Weights of a small transformer language model.
Size: 11 layers, width 384, 12 heads of 32, MLP 1024 SwiGLU, vocabulary 8192, 25.8M parameters.
Architecture: rotary positions, untied embeddings, normalized queries and keys, capped logits.
Training: a variant of Adam for these matrices, 583M tokens, 4445 steps.
MLP neurons of a small language model. Each row is named by its layer, matrix (gate and up: input weights) and neuron, and shows model dimensions 96-351. Each number is 128 + 32 x the weight over its row's rms, rounded and kept within 0 to 255. Numbers have three digits each. A neuron's up and down rows have the sign that makes its largest values positive.
Before each neuron's rows, "fires after" lists the tokens most often just before its 100 highest values on Wikipedia text that the model never trained on.

fires after: "\n", " ", "-", ".", "1", " U"
L6.gate642:168154086181079103151095092173110038130117079136226191123149076096137105121111157104085105108145093176183120152133145152162142111112105114118134134136148099100116118145138098100134104115086093128136136076180127120150158157126141123155171053149094122148153150101126143102156121106166117170171156095137101164148142133130149170081139129115101186137053220122125136095123140149048075100147088165138067179108128160137147092186142187113103114097163100155136175100116080164162142133148192167106063161099147108058151171146118149137172090150128130142136107171099123087127067208105144115126118105081148158217098184114110166086058142142130127105112106166113116168127127105125159147162174138132154112047133196100138088166137092128147166122163090164126144189162094147161078093122140
L6.up642:149056158117160122178151071125119144139066146136102104124108178130164131129138156117156086103121191104179107130147082160125143098138156180123136130115128089139158127102098127148123102127149084102082115103097145087181178143172137104169202106138148102137159090083167164157161086161089091113097157125166131105122147133178128119101139119150082112143160124159131196170092161151117141111107158196121085126115135181122192154132177114114155074131158153120165082137113125115139143161115085162184113122118200104146145115151125127082153165090031107139148167159183127123160119148139123147084144165120169139147153133096117151170090124158079119104115122096127143132143116086109125131118092145094142143117169129091083145102096115130194148161065167054125105180148139118108088110041096

fires after: ".", " B", ","
L5.gate349:102087132155113117182078152144133106118080172088065135116081130118074093151093095201118110120153190098109144139190093127153140168120134123147078118196130085109168145127113122076141108144122121180127148134114130105119075148081144071128090127132136184131184166133114148089144152122150118153138099134164089091112184089173166090155048119072079099142153143193126122165172141175102133127080192083121124105102164215079173155139127139131162091124085115143131132147102149083136140131140141100171119078114121184119109087131104189165116165122072137154171112113141101197178110071102136093173146115143098143109116175111122135121112137098193135175187103187142127120154127152134122141142102127138110104110108156073136085086119122165111096112174136148127126164128144129148078077088160
L5.up349:077154148111144112111132119107116096148137110116098087122160081128139127124153077120128073177140113116119159135159076106073113102028101122141162116161077160136079190130161117129152134062158119117116121125130127093113111189121142115162123116138120146092121160224119153103160093132108168094115148130137141103171123146063103107148119141163161159135170088100093135212080137094123128121132177092148084144136133154123123062204090141071124101156155093119129169100127117106062042165103098173124168111080132119157114081180097095192136134156130131112125106156154078114094113089122073121154146128152089139095157131160131059112166122090118176125149096099088136154157097140098148140110153130135132118133121115176120096151088123171161085174127138156107079149132182206172124155151094

fires after: "1", ".", " (", " ", "2"
L5.gate627:083092120153096125110189144092105129180055099181155118137143186167070135097161173134176050158175160124117120085162177106103106137120130119148078126134114159128107082117137125148109117109174168153122090097082131196120098087159146154128132096122122120146085133092065113135167159120119182177086106110121079086162099099104142146095096173112138182164118088179095101111112147163087100138109159115056106137095122143158129145124127138188116142139183126120214199154118128183091169158084143163203114122113129181044140141127127112120081172056139132133143116052118134143098142194137151119111126162115126110172162163162117076122124151178116108147140120113130126099125174085152161096111171152124134158138166148153099123165095155129099142127133100136111145121187124099162095112130067
L5.up627:098088119163114124117092111157103133089141109128153166131152188132190122163114109131118126105110058126123103107158132072089140121131164148134136140092063126103158166142139077162113161100121132053153170085176135084157141161149122134182083143083171168111128122101158133110119142159128075175162158159141097135131153103208101218148146106125107119125168105151111177109149127132092087136061088107149106112137136144114185107201186198100093097143159086087114126189147115115181144116105136120121154181085124121159130118147067137105167154138084081126153107130128066108131087104125115110083162157116150093167141102140154136135075147068125113096168152149107140143136110117146118116173106133131163083185153168106061119129141042132122090112180155129173100098118151194135153141121187

fires after: "0", "2", "1", "4", "8", "9"
L6.gate883:124127157097065113142080121132125095093117113117150126122114160148059118106171118128143095103137136161073109200124109124110122102095152162117133086083067117129200123112134111133145115095102160141106144083102145126073123118187061172130098156137142121181118173131105103155166147097159130157137147092136129115211107114182081108187166067132052045053131184117074163095128108107148150116132148140149075105108147158152149134160103118110152164142078130111115110122107121130076177149085180162126100101109097130077094096141126107140159176159129091115159155106174122173180079139106131092120120157103140124189119211114126125134117177145145152102137130112077124112114181147112089071154211103134164113082138142147117148154114137132142138142181096151134101158206115113129116107086105
L6.up883:094137114110147134190143155194148099116083135069142102068077183152154100109082147160136111106128133201190181137209115200118121109145107092142074112094172123156109142094180139132129127131198157147065147116218093094047171116148093098094092126129117163160070181158123088119111142128119113149090118094150100181140174100172073118132092118069050175180133132139116172139172117129225199141133105105106119107128148150141161093133168133097144162139135125126141098181129181146120097113145169137157117107172146102116171165109162175098086127128090100124110125136180133154125108077151136134114133080156165088129111151135142148132102059111123084165110105177107149114129119150162171134125168115175133069091076130114126104178175145133147148112123121141106123085162157099126152098116149

fires after: ":", "°", " ", "9", "8", "6"
L8.gate324:124082140125100133122071167146128115131091148104169140169107179122120100144165054131076136131171148214112095184155112113066120131050129099156102126120112161117134126106170163115081123153157084141090134120061094136103115112100086141151169138187079097177117148149137110118095112191114091160136128134161122116114153132117121150138143115089150101113098141124123127128121135125087120141122100090086110091150095132157134187105184151109137150183125122118133149126152131098071085065121125108126131171075055100166098136137111125156062107124082148087080126135184138076107059173151193056092170112128132077115140136110073119070092100063132145165069114106105138129155171114156082114139151184103159122164147160096181118150112172175158109095111113148067124117162132181094124118133123
L8.up324:109088090124163157177171110091094194103118098106146098165112148168130121131154092142058123090109084180143081085131156115119067102118165095149100184126146129145149187133120124097131134138162178180086089133087107131150138108105154132135119138104083099123106121156116133134085116085147108103142116089117071132121111113050133094159155151129144092098043130151152131125147174114128187109104124108112102090121086087095132132146156116084141094135127111115134161146132092116107149099112111076150149130088118156170109163100108092133153111124110130153123143085142169109156076186161201096152110149219098121085167103157069151123126159121116130088104140087107102181083189109155108153159161140129159105164154119072102116169146156174136064069164098151104059154084120166075153154194138

fires after: "2", "9", "1", "0"
L8.gate769:061062159113129136190071125128097129118061084142141163137140114162100125092110104127196090124140130127117120098093091114090158081136179124105136125154096179145168111112123117148119120080178110188075081133113134102085132115099116083125149157068121151102137105106126121143136131165185071190105142109092133111111185105074165069103143104127129118126132096153119073114155093120098153152119138109087129096133216174137057102175102172128157127138075118151129097143111070212125130115089146149121147177101081136121150113116072199189140126088052173066131147163076136142122108101104134067105133144104114154153166123144067101108198163109102230136117125140115162152142202159045149112113120134144104166191163125136121123148144116145150098117099096116201161165093114121068138066102139
L8.up769:189107125166120164134168110124105176053157085151092074111131100112161085122092162225158174186142076098093104154092092163057167146128190081146201051133153100126137144182102166149125169104127156084122072151138126130130116144145159076105153125122152112150128140170141106142139132149132092090131141156101143160059149136116077103127111179146088134146093134129135096140102209125130110137171116170129164154163132113102150091120163081122140133100082137177138193109112084154094112117159204136156080195172116063129152142135094178140125159070156152108154155102145136116088166152144141064161184095146140136144146100171101125143131173051137142088131219123144133135113060114107081130117090181066091097106171157147167204101165123130142177137168166092150109151138125119118099130144162

fires after: " ", "1", ".", "9", "\n", "3"
L5.gate240:135066109083123101195122136100102126117080121129103108118102124117121086133150103129140131104173138182142163160158118115138168110071164091133189122117148123130149125081135087153097115182174125207174135109073072124091115095126125046119068090098070057170135151141089142149096100143152109125177106093124096099160168105153163158118092099094058118147177093151149152186107109136116136128156138074153113109167114162114142084129126100129125143156088139095166123131165111106084107103151075203140056126144119124118117147150165159149100104096136143140155136061135100153080097045177120115104113105124106145136127126090182128172089139134156154087117101088137160131126220149081180117105171155129147059078157115032113134112193109109095139070161097107122102132227134150124064111128084
L5.up240:129105131154115103135151152161149120194096088205068116198177157161163116114176080110154159113150162147147095094127082160163137176162143144085183092148107164122097162104144053137137121189123149180124164138179151139133110151160169026059164169101125167128076122137125190079133116111102128118099159129169082109149094100106191144078153166093125139137102172140102135083109113140165124163120190160140151174090128129105106096127119142131163093169141113117183115115151092100164148150126099117175109128148050176137118104167132089094111129105109120133162145193081121164126207123139077132133130155161117161126120163152109063112096118128162101119104158138191099094136111141102064092115168127091101109143094135129074144120090081082070127056139175108166147074083105127123133168132096

fires after: "\n", " (", ".", "==", "===", " \""
L2.gate85:155147132136097162185079127096151043136124094070101160130077123195067105187062090133100114109132185192205082109179159084144109130106154181105103121164174158145121136098202134182160152118137131155125139146113104093080083120107128166133099131036137096148184134149139098121162105141097144079159134171093101090114182052161190159084080162074144136102166144151118137166133055108147114174137142146070151147137170198125135172123144132117155077130121096149091097109118130134129132148120134165087121104133099106157135135173154139108093119165078147187143125096112121228139093073167144119085106113112138166158079157090128087146128143093143125125127139122118127069088200159199121120127135125166091152161111092094156167175096118167151117146100132187132119151140098124114135127127081
L2.up85:118121133102098140093106106135094099166138107144184102123132148163096096195134114117062097142132116152079119161200203089131178144128176111145164144155146172078073107117130084125160101093113190111132139178121126073079103097160132107169114132106155092098143151118164120174151189143089097139134097126132189101144093110124102118170100165122136134148144097124082103107139136089112140119090149128173112122100078134126113083098132123148094148132080121141173094096233116116112064129112177091109084164167102110136094182132132135123141127138092109051155107212127087088182138116139197119139150134133091101103158165146124117077123118094192138115111151147178104136140156135123124089142098128059151159157131115080165143119107156092124163115110119099190159112130106115131087122160142

fires after: "9", "0", "8", "2", "1", " ec"
L2.gate495:134170142116085146137081211085105076122122152099182104107090101125190101107120163055103126151135102087169102133145152185188105079086090135099095118096119141126120143141122085149183098114169087166201127166106128174143160211117087154153036135125116178099130153118098139179108150104169149197139094135107117097126100121129084119104087111084173099111166117162141030135115143095118118132154114074097182154217157116138155195161112153134128139144109069155118097103132131158173135154147090094098108095072120095085136107108122158158166088123124115081125133123145141122111074149046140168124152161151036125109141092173161146126140199112090166198151142151104172127124155170182164111109145125164136125114130161096124132086093110092177170068053131130068180146163138085181126113123110
L2.up495:054142111131176088134141147164145100068185122120080134089145115085128138102137146174090143158098075088100160118154166103126121191184172106119149116101155070096161179166134137096102182130123125156110164172175120088101111168116167123093150127126140107132150131123176095072125181189100106061128164123077085135087094053179106141102174143111061079130173150110139142105112163125032121196166128131097127064174121182176119093148203161121144096128094157120143133178130126126159063166129104121143188082077179131114090134125132141071150157127148074176162131148127167100154100075107177094095156137134144129080081118158171144113136156127092128111144163097108142098111121137165111153142143133144162104140136145107181152088138121110080122082110191086051159126091110153159192149139155

fires after: "1", " the", " ", "2"
L6.gate167:145096111125057092103126147143112123092136134094189102123169055175119138150182120162109103109146123172133154096095176118131089128102178117153134133118084059100190112127172108051136130117130156128102160119114182112115101134215081109119109088126080103127104137145079092208166127127164138097077166144137155075190144195146119102148133114200143144181131163103119094131108168125124107125058113136101115130125097143095134135144177100104139129120091119112161141129100117161158109131131167116160126129129136083111122145227113088162126161095128100120107187086130094170098168146092172116129091124167124135128093143119134139144118205138148073026131144104096158123106083136123146122107160136176111089187115165162151096098098129163173131101150115124134123157146079113095090116096138
L6.up167:124123104131147091117153166145108134108132131082111124110175088108120096097088158147151088123168115085082124147123108145111083086156138086141101090125134101107183171175116119175112117135147139139111107143131165062101123109178170153170138133178094164128137135091131138065105090072076139133111123170120161136201144083212134088083139110113119135132176158113102176148079133142132107124132130168158115131138117064104081073106092104087194055156124140101178161130118133140167119155105138158113152141176128088090159126130106172236141124152108134088206089050132083042092131113126169136085118099145158123137045144078138170170135129142131160140176149185165087133132144204086061121120149087102122125114143118053074138133095164111152105130163123193167109136110195062102161159181167

fires after: "\n", " n", "or"
L2.gate838:076053110177127053216142174158187147195144138109113126133151123165130115159126150123118164109149162082134164154162116161101119101144112148086131120177109154193153182099090133142109092110191100148143068098144099144108138121160165069118105109163143101109131130159127127123129148171066126159129161025195135064099126127144133152160136112110121109170105118130123113149073093045158176076143149093110099096153119118104102132123149139173157132171144172139134079157160087096128138131142073126127122105103129096172139180168177139114172115144127143161117100144163094145107157102075110150086078176073093164092174104138116138099129187156122149147110046138170151087161097079096134116107107088063129142127147138152153065165169159127121170041139139098101194171094107094129085110118100
L2.up838:136095113141101145125143114123152088108071117154137097166079109121080112145126167189164094175160121144195127191107099136137108159118093161159116178112073148149096109143093124149052151139135173123111110093100151085138146096150129082126141150128131130157166119155065136096103173113127087172092198101129107141189167144140113159148161108155118148168090153125110168084099176115141197099095141181115118125139176163143077122155084118139144124125104159129155142083130141105131147119183128153095068086138151142173120150112171168127126139119140102105046106176117084144099154161110104195131115088171086118135156111156115120098145090172148095051142148116142062084168174135046152134095107139027065166111144159211167096084182072164098116148168135144102096155116114078072098130109137

fires after: "1", "2", " "
L6.gate170:134037124116107087127085167198134137135159123189125051126130104110153142120113124078129090121124133095173158149145109127143104150182143086160118107146126139090149124086121146155137102134196184181135089143150127158122102143171113104129109140190121186179097109118135113141116119113112151137094126187143123130153108056153112169147134107216114123108118135083070123141072132125114111091249100161227095127086119112103106082109115113106149102159122088133124142108162124141120167078085118134127167107101157135096153100098161123167133148105144147143139160082164132111135063080049155166118101109123062128147112127128130105158119210187149137146063150090118167151127112145114148123170169132165111105100105086060169106066113128087123107140116132181131124141169172163076131146093160
L6.up170:191159173153094099138154098123175145127169078135136139144176141109148134185133106155118078206177138084131129102177095092121096110119184143111182133207095148067178134116202119137151152132084104084165141056128132189118104180096125163117127128194147105141094135083123115117131149111169134095113169186130143139152082128188126119118126119144140136125093072155095133127100179125152106164083143123114125158051093166092152145114144103116142026145134096152139106175134102112131172147137111137196206125154114178055116111130078108149108149171099149114162157074066120159088095051204120146106128141086143158137117165152143101102114151127132091201076094131162166159140201182161153167111177109125054142082151109167093144095111169156108134144092127149134111161161141105086090099080152

fires after: " H", " F", " h", " d", " W", " B"
L2.gate788:141146196155104113127128150145121102181046152142150117172098132110092156096120087108100086165105189137092227192125120095159136130147152148113127141150131166114138064198160124159112100143075166159131120136144115124118068128125115148128133135149112101106102137150151175181101101089100111083122125134183078141111159111171107148101125093131110122138161125120085154127146075117124134081119198093159183105153097060134077095092117112171135140144089031099136139070114116157108088126117147124151122092174098149168158140135160162200099101093134164122052121165195070161121109097121113108131147151158120102170123116149138141098079151097118162087175131106103106098127141104097168116116091091162127121154156138147183124133066108127152166078119152094150109179109192097086128154146127
L2.up788:193137119093093126119077135154105106143123100137171163136139115127073145142119117124074077089187112128078131158098167129151079081121111180151064093140123152120081120138092132103112136119111129108155092138122156132109078134168111112134103078100114126176160177137101133170145125146172110131156069136112087124113120141169104179125082117169145155129111096142115128115169070139129087101147137078176129107152151094128079201140140071092143032098071114106198144125110086128114168125111187140125144144148146084205172111130136159156126182135090137144146125160136103106167121161104111107151121063157114106150125069137144049018111113114121135162112125108151051131147099116157163076169140131134160138152082153141140130076140113163117169118159127133155097070088117121119127140150137

fires after: "\n", ".", "|", " |", " \""
L2.gate623:072071169131118160133079133144153139135134118101123123100153110193117097147185148118091111127188135103136160164102097110194188088112107089070137098128084152084116115141126136116099059171092185120145122175131078118099117128145144112144067121185084141101131170167135175191155144135155143151052154095187083151154101145168125130125085186111138135166163114104185154105141140084161127081094154104097153072123217130146159167104079137142157143174140160145166116154170057111130100142214127140144137144165125095178108166122099063110121094096156140143076139185136087098080171123196113161102171176069059140102189108167100125139149140162157141150164122133130076124140122180175083093142154098100095135133136129082120117071133126186152149161152096150144137117091086160096131144124122
L2.up623:081108172068120129179119109154121129121157072132125146139124195135125126100138159134153113148162110089130189108154178088154184131103151135158225159134098128118137131154132150077138102209106146141170123169050138124087115145159148143165126123182087152137101111117069165162150155113186191122110065143188133150164130114122145125064123150105153103152118126165113168188143149073144131194124133117105133104210119162121149145053121114130095128171089138139154103160155133166097105109129158083137147116135106111077114162080170074125168169077155113140115133079173098142118083109115151101088154109163119120129135107113176181175067168148102155074144137078141145088157135088134105085127187158127221135117131090146122114131170098109171092138146071147140111121148192119092117161157118

fires after: "\n", " Em"
L2.gate913:120088153132133136182118114100160116154094078110121110103104114162179108180154095185187127089097155099157106101131114111111126078099108125075107126137098143161226116125131132138120140085133153206110149127185105096119113108114126081135124143169123131156121101141120085143110124142120097116144189136129105151176128118119168162133155147144018131094150061053109134127151124087153119159134196200155072115158206177133136140124119152175148087127131156121123076120111114127111076136109134129150144151119122116121166139069120126117155093078183082151075140171214068114093142038099151073089156129123090138156156184132153210116071101156137157140066129092141119174077089068141144134082123105181086086130112117167164118145107148085137143114098126112137089110135145109115122146133139
L2.up913:179120139210111119154155144107144155131061116132143138156125097149104102146140111165110140131078102133157149121116113186128144114104174175118089190138150223095132130122134053157104143162145128158198093142137175149089126155130135124155188101159101124124151127123140149160118200122117098163068096146115141159148137127131064168159135177110084154148139097122186134089142124151149190091118144116072180156177144108165170226157157130120105146139104085131102093096173114119145123059126132109085161090149088127122101111110140121175047113144098133144130086163107176202135162123091082162147106165135138137112150156129121115094126118152108152058136082163170127105094129116155116125165134132088112134084137142160111139124143153073081139124108175129111126155141116052133105117143148

fires after: "2"
L8.gate314:104060114103094115158105128105128107092128185151096079099129118182075106083146129126143095119114133117123071144094083174123129163154100165043106118199134190166135097142137142134147122103145091173173135181158151123083161154137116086103112137094088118180090107104148074125115127165129140160106141100146137115154159147089091117175156082090146198169082101110110138139119156118135109125094158092145138100156183174122099134073100190125082134116148130083108121145088123133096118097198154101127173145158100127127124073116111181152184088137066205139184120129099142096132111147173110076167057110059088150113148093130151082130165115149090143111150168117169198099113112148128139099094182096133136156138187087138138136122085105147058137131118169116113151170105141122084102127113118
L8.up314:097166142139120119073109150181123126086177060113090114091126083132147152133114193155149113142064079083096140040107128065108082144111100099140154155119145097038125160165135094157192140142093140134141100149144141144147167103101155143168166122120140088120172110125126132121128156150162141133133048172157153114087142098119102125134166147171156118162111151126147132110089125126100074152118155188131107112208094143158174138100197106152086167130112114157091137132162120112168099111120111096134143126128100199166157093105155188124148183101100112042148146139190239147139112143104183143105131174131151114130052164124189168097102111110146128174121105092165132127151088083134158150130111154136128094085178129174098108080093129165178117122147114100149106181111147087125101140116142

fires after: "1", " L", "2", " ", " W"
L6.gate66:127133160117093079109105126115149108103095133103153110179112155134086100147215197131134112123125119115126132137167172021125137140095158118163126116096151174177141066096090125133166150127122177176121090119120122143156060122141087141084100192215077108102157224172158149137154094127117130172125037121119156140155197126064157121183105119052090158102024093107120169136121133139082150097161142106158121111164194070146150121065158131104118091130121083123159118090204112144112169134100142111146201211153124129122145217131145114155197178123108151156197114090136142096142091114144142150136118116103198155132107101132120129123082109151116141100117130102132102088136153151101126100165156144127093080158131124092105110165144147140130145137136070097093150108128126106161147141124142
L6.up66:014154129098109102131168142112086123094171162154149198176117184142137107110101114127172134137078140121083147142097109177096156091072134131122074172151117195084101156121122122116132151093119143120109192090147116098121103222103179151106127110148126155225116108109142154129146117123112143087092134155114106099140127096153138152194137146126151108122108136137064132126106121118122098084105110169154098113091137133122149103112133129120114165146071157121161045140124093102150139081056128126173188137161091118138126162117122130178082171199108111129133148162158205065119069059155081123089091074175095105084110108135186059143101099177109127137123153102079182087126142183104096095144114140111075148153043111132094118159113125179130112153125090118108183155128180115075097191112146

fires after: " ", "1", " the", "0"
L8.gate375:102086055186167114135124149135129134119136134185158079155123180125113108183158122134120171116150145117154095155165194157073157151149125143088135082157099149168166059092153106143154102029175142084121137112145118092054104093113061133171094093143111182165090136147112064142125155131123140141169141138155135133178137174149122154158134141131167122113136151106103105100213090104151149111088142090152137061135136166158162118106127068125094111087112129108155134130109114112170079141164110150152059109113102153131135107201097108120142091060091097123229150189104137188128123083115111098144184151091104086178163105090152155113121161092134136112108120102130168060147114181093140160086180185140104131060127143111145105084181141175112143172126189071107145166123177113090102118170064
L8.up375:143119103153145129146094099210178134105098138080122177079071135146180101101144119112096098131115164114176106061165138096159138135178144132116139143056152137122123150131164162176130079094165115161141117102091219153235162183110143108095091156160081075184135118144062140118187125091071123147172123158140149086060127126147103108125140123087136103162117090122125073105116175130108119121033105127148139071113099165140122132092141089117171113124149102085114194119099114129145139089187146101134156137136089055179174166108163113114197096189167158091128168158165080148142129155152156064097146123111097103153111162157117158124098097108113081140129140113138150080158168152113098135113113118140077187121075089138100146105127121130147107154108132155143094116088061033129118108145086

fires after: "0", "9", "2", "8"
L5.gate22:088096129113096131128124143139134097092139064154148176157140129133088119124184093143085090147145085158141139124138097118167134112118157149146175099130122124140155165145121103105124143157217168107152134051142183106069116204100175143135127092127148157072171110123175167124112109155080112081121114155151112165123116200122056085182152144165146127147115181146150134120184109175079100152107159148078108096156071179140168115041076089136157166121171084135081088063085109147125112189131120099080100107130181131143142124122078134150141123180184211132114084128148066120142096167102105065138129126112125078156168172087116172152145143156136156122139056093117105102087085111097132138117159161107113190094139081147104078030176184159099091163137161104158155134161123110085162152159100
L5.up22:087148137069131138117133136139134154105122140160145077136075135116172152088183175134125176117111120095107062136211161149158151178118129133125163083068115092135080154122092090104103154178167107191073114139135140101135121152120134084096143180154162125127116100152088121097135167119069182118189096142158160072160164120143187112130111114146091122124153140144110109162113086115137094091142128109123115106211126201128118112116138096121099120144106088137137178146203158111121125157136142142120131166128068102100162153140143148171144096140071156084134087153138160142148108137143107095161159135073169119087102090130114130136099134076095072073124132120187112078132131173136092176143067085147142180102158127087138118144142236134148155151105157194089099148135098113192093151116069

fires after: "1", "9", "7", "8", "5", "0"
L6.gate404:141099188171105130129155124072144146144136127141168169109103143134050110087153033100162113078094120132118142149214134118133060188124153075109202107219144070144098110152170118118177112123092169126116152121102108087123082133097143128120108126106132083143163065094132138171127120052147086147150140125158134141157093166139147138149132113174073111099104150117111143107145182120154131114116147210092078090054126201126110119062152092118078159098109086172128125126120164125127107147129126168113081143102148105132122156107135147142143070121117093158097105134191113176136057159140090088148082120097161128243129125136187136098113126091153140185154102142077112084137085167124123133156190172195074147130085139096140187152115128180065158098148125161118102094109125089123095108170100
L6.up404:107182120088143137105127132091141194187094134120139110107094199154105142136128116129111107173140126138138130132154232118147097136060172099077124092156113090173100102125155147116132157118148095155140117156094152167079143148140121120079126153141132090203141119128133167099113043097128183149081115094144119119133137161171130100141128093127112150127143139167110111154089144177073148091048117108057164107098073084108074073123133117138130098158166138076131160193175113093153087090151168085123191098126051134159168165107114087119188134122125119140123159089094125130118113134128152109112105129152104163158133101174128146160068165093130173093137126167110110108141100103119114114141131132167155184131089117067158119164121170111068048114182228154116148141095114172093123146136109

fires after: "2", "\n"
L2.gate50:136147194124084098110067126141152134136118096147159148123111137126153124114128155136127125074224140129171142158115119068147136128134135181152160114149120128087139136061148138107090103157120133177132123181155103100177145069101132135112117113122168126150162095176099114204154158155168156145072149135132135109133118112156169138136098162180104169121105099094129121087157101064162151093132181084147137149103145135106159154137126146122147122164160119096183084091122098150164132165178143095173134122174108100134123192177150193144079088095114163135084141110093111153145069150141088130151090136133152132089120077098160091130141115154146200043127092169164175057149146093088086133090123096124106096148118092126150143067074153207166149099132171121117152106093142054153099128129101
L2.up50:063091151172102148156188061134110159144147133144086097095166163130098124119092212132144105169114074118134122080125146143146132147102147096134186103119116109135041108114132141166080132127160132120152124129108126128092120092150145126134125112147152169078112065102131138161178112105146075157159147131158133111148133084127115187125089166105106103171128141111096131116110059118144134139142172111127152135159099061175083126142094106146158149090063061179147116146121105108128154086198103082159154128079117130186148105135142140088216183097118147119125111108145108100082139085125160133126127072117125135181141110166178154157121161135192100097099164156143165134121131113111115147094144085179076132106156120145126143156134186115169135078147149184161137129128148081117082070059111

fires after: " B", "B", " H", " P", " Sh", "P"
L2.gate179:139169159109110066109125136173151199179107126129142138107088115156087101148152115126159134156081113129083125149100121113176141115133091124196111121194131116184096128075118137098146176158116106156144135143102112151109093141081069152104138035166124095096204192189110069129084095163157115108107088111132111148107143152133070151096152128125117101160154132108101089108102183063123121082080110117090135136136157104083157104134136176131152172149140153137110134072111113127149148100096130077127107122161132097154106150071071136149162125161096196084097162171152083090111068138145184112112168104169096146112116180089177120091130176142135129136125087189089125157110144117145145162151127098072120164133100129151101157094093101154131146106139122112168126166121176130141144138164135
L2.up179:130134157135170145150177150094114104133130133122148115160122141147082164136141092057143111146162138188079093081143125146117101134158153088148089148129121172107096081104166082152084148169088053090134121168043114166141121136177090135092091097098124127166176157122183164089106136119181142099127121150093154125078108149184075131103140074131107128133129020157166069079078110144138077172118093167064123105098144129171123157105161213151160089119155223079160150107139137111070165086162164110195122128089100126156125171093099122082135162137100138142173081147156095101089105169170155117140163133174183168130126155147213128104154126148126143088085113107140139126082194186091131119148156132097104132132095111118127128131153114119109153078104111141081111155144182097138113150126149

fires after: "2", " F", " g"
L2.gate721:144094171175130055139080153149121126166089145190094121109094118152069111110140100110121107128159183115122132124172108148161099127135147107120125155077119129156185090095152148125100137142158126178160103173141156140137143144096159092147159126163150181119102114089117165141094201132173120124115112086139093149194130144139173177154202145153177157159134072123082188134134169106132120119113129064102106087142153112157145142167110131168157158166181107143124094083128122127144135123155136133088195127104092143089145074163150152073117105141103137152106138086117111109075132149149113102076065115067123085174131145163132105147138162131092160106138105050198157138125136157144166062096137086154081213075148099156219092139128121145120129097158103081129100154167095142095138134084130
L2.up721:143163107177130142165127144114119172115149110156133133076117126137185097176137135130124087151145130140081044108124095117161155170124058129113113180109105075078111139134148148122104119070148095145120125153130145142152108121152113122155186113167122121145184149135175119101094099144136196148175118128113131144147136135055191111152119141166118124195079166157148113101191146137078084125174111116110147177102141067087108132140150136114171204103128095107140138129169147110160135188115134134180113057137099116125092142116144125111134136149104133140102109174111111138140094118155151111192141115126126111189123090097081146093092176168144154116117161141164113177143116102079218116160107097032084202172118125195199150165075103139129122113172115062142108171119135107096154102111148

fires after: "2", "1", "0", "–", "7"
L8.gate407:123099133135101122094117123134111102140126141078105159163110060175079157131175143093126133202101112121134163165066182095160108190102177183093111110081095102139104195174156084075148113150107146140168073173095114179087075104106102096088132115047059126125173166095175164160162142206116157162114178141146193125120132138135073061099136114137168134138165093145151173126131115082169109121158134109112095045202109187176078092144132095164126131127082090121177153084131109143109131138116193111162117111131082125087148093151124108110101146167136103125131097125183146099146158096117166085083219118114146149150133084128075120125124084152093163148140085109161137115109112174095068167148107087088120123120131214142108136153130125129075150134142117095125131152138135126058146151120114
L8.up407:111185082150114142113143202092121098091200194175199130198163151153082086080118130155112156116133075090132060146157109113114163146105144066147111134146104103086104156124168113110086122132090095097146174116156163070121185149102143109186073079138101136158111077085126119110165161077120143121078107109131143115120103124132154133127142112097150148128120179097136115081100150151117096112103176143146086109074142151121187103200074088151078154109121162050093124069125133103143167132082138122213123108140156179111171068113124118095145064117103151192141109120137078090121119159193048135129144146101124078110143168136128110145111113160138113162114141176102114137109156090096112116174196124136165094154131136137080152107100105091110143106138069139119161187146159119230112098101172

fires after: ".", " ", " Par"
L6.gate779:169107130120142151141111162105097116137113110031139143160126138158143155132129135157124067147206156154076166129106142113149134081130175090147076089189136144116108147177130080060123151084129029042129097132153222120086144135143101129089170116148112087116119120071113131152148169128139193175107168060071144101083146084122126081098074094154127126101148092186128140085113132144121078142125100135144103192119143194136164071136195121150086141110054195140119119120102115102127130146086119123142180130123111114119136101124138182093132137083142167173070096080171126119099164132082108125099174145133189123167096142151076098140122134188103141125135123177116124133138138145137119151081121158106097121123108146178132099134111092122147142114145051097128190176067124077167149108171146
L6.up779:120130163053126108134126156141093125116185071092128133135021131116143145190124146119129196077147147131146174161094109137071090159208076098108080078129162149100096116119160088122100099113084138140142140081116163094128128133139145153123103159157142125136151122118105151112134125172096127124114086091141116088114127090236072101141054184099099157118144139136141100138143144166170132133160111163078085142105136133114196144089107136114075181098084085138127140120142110123111182100145132154189065137171100056103082151171166144111146121110086079123132136128183061142148172085084125126141147133139178100105118103170118162122086106117153161108216185089137145144109135139163121095109054125160094089212164143136166120146117114128122102104154129106065115164133186147176151122110197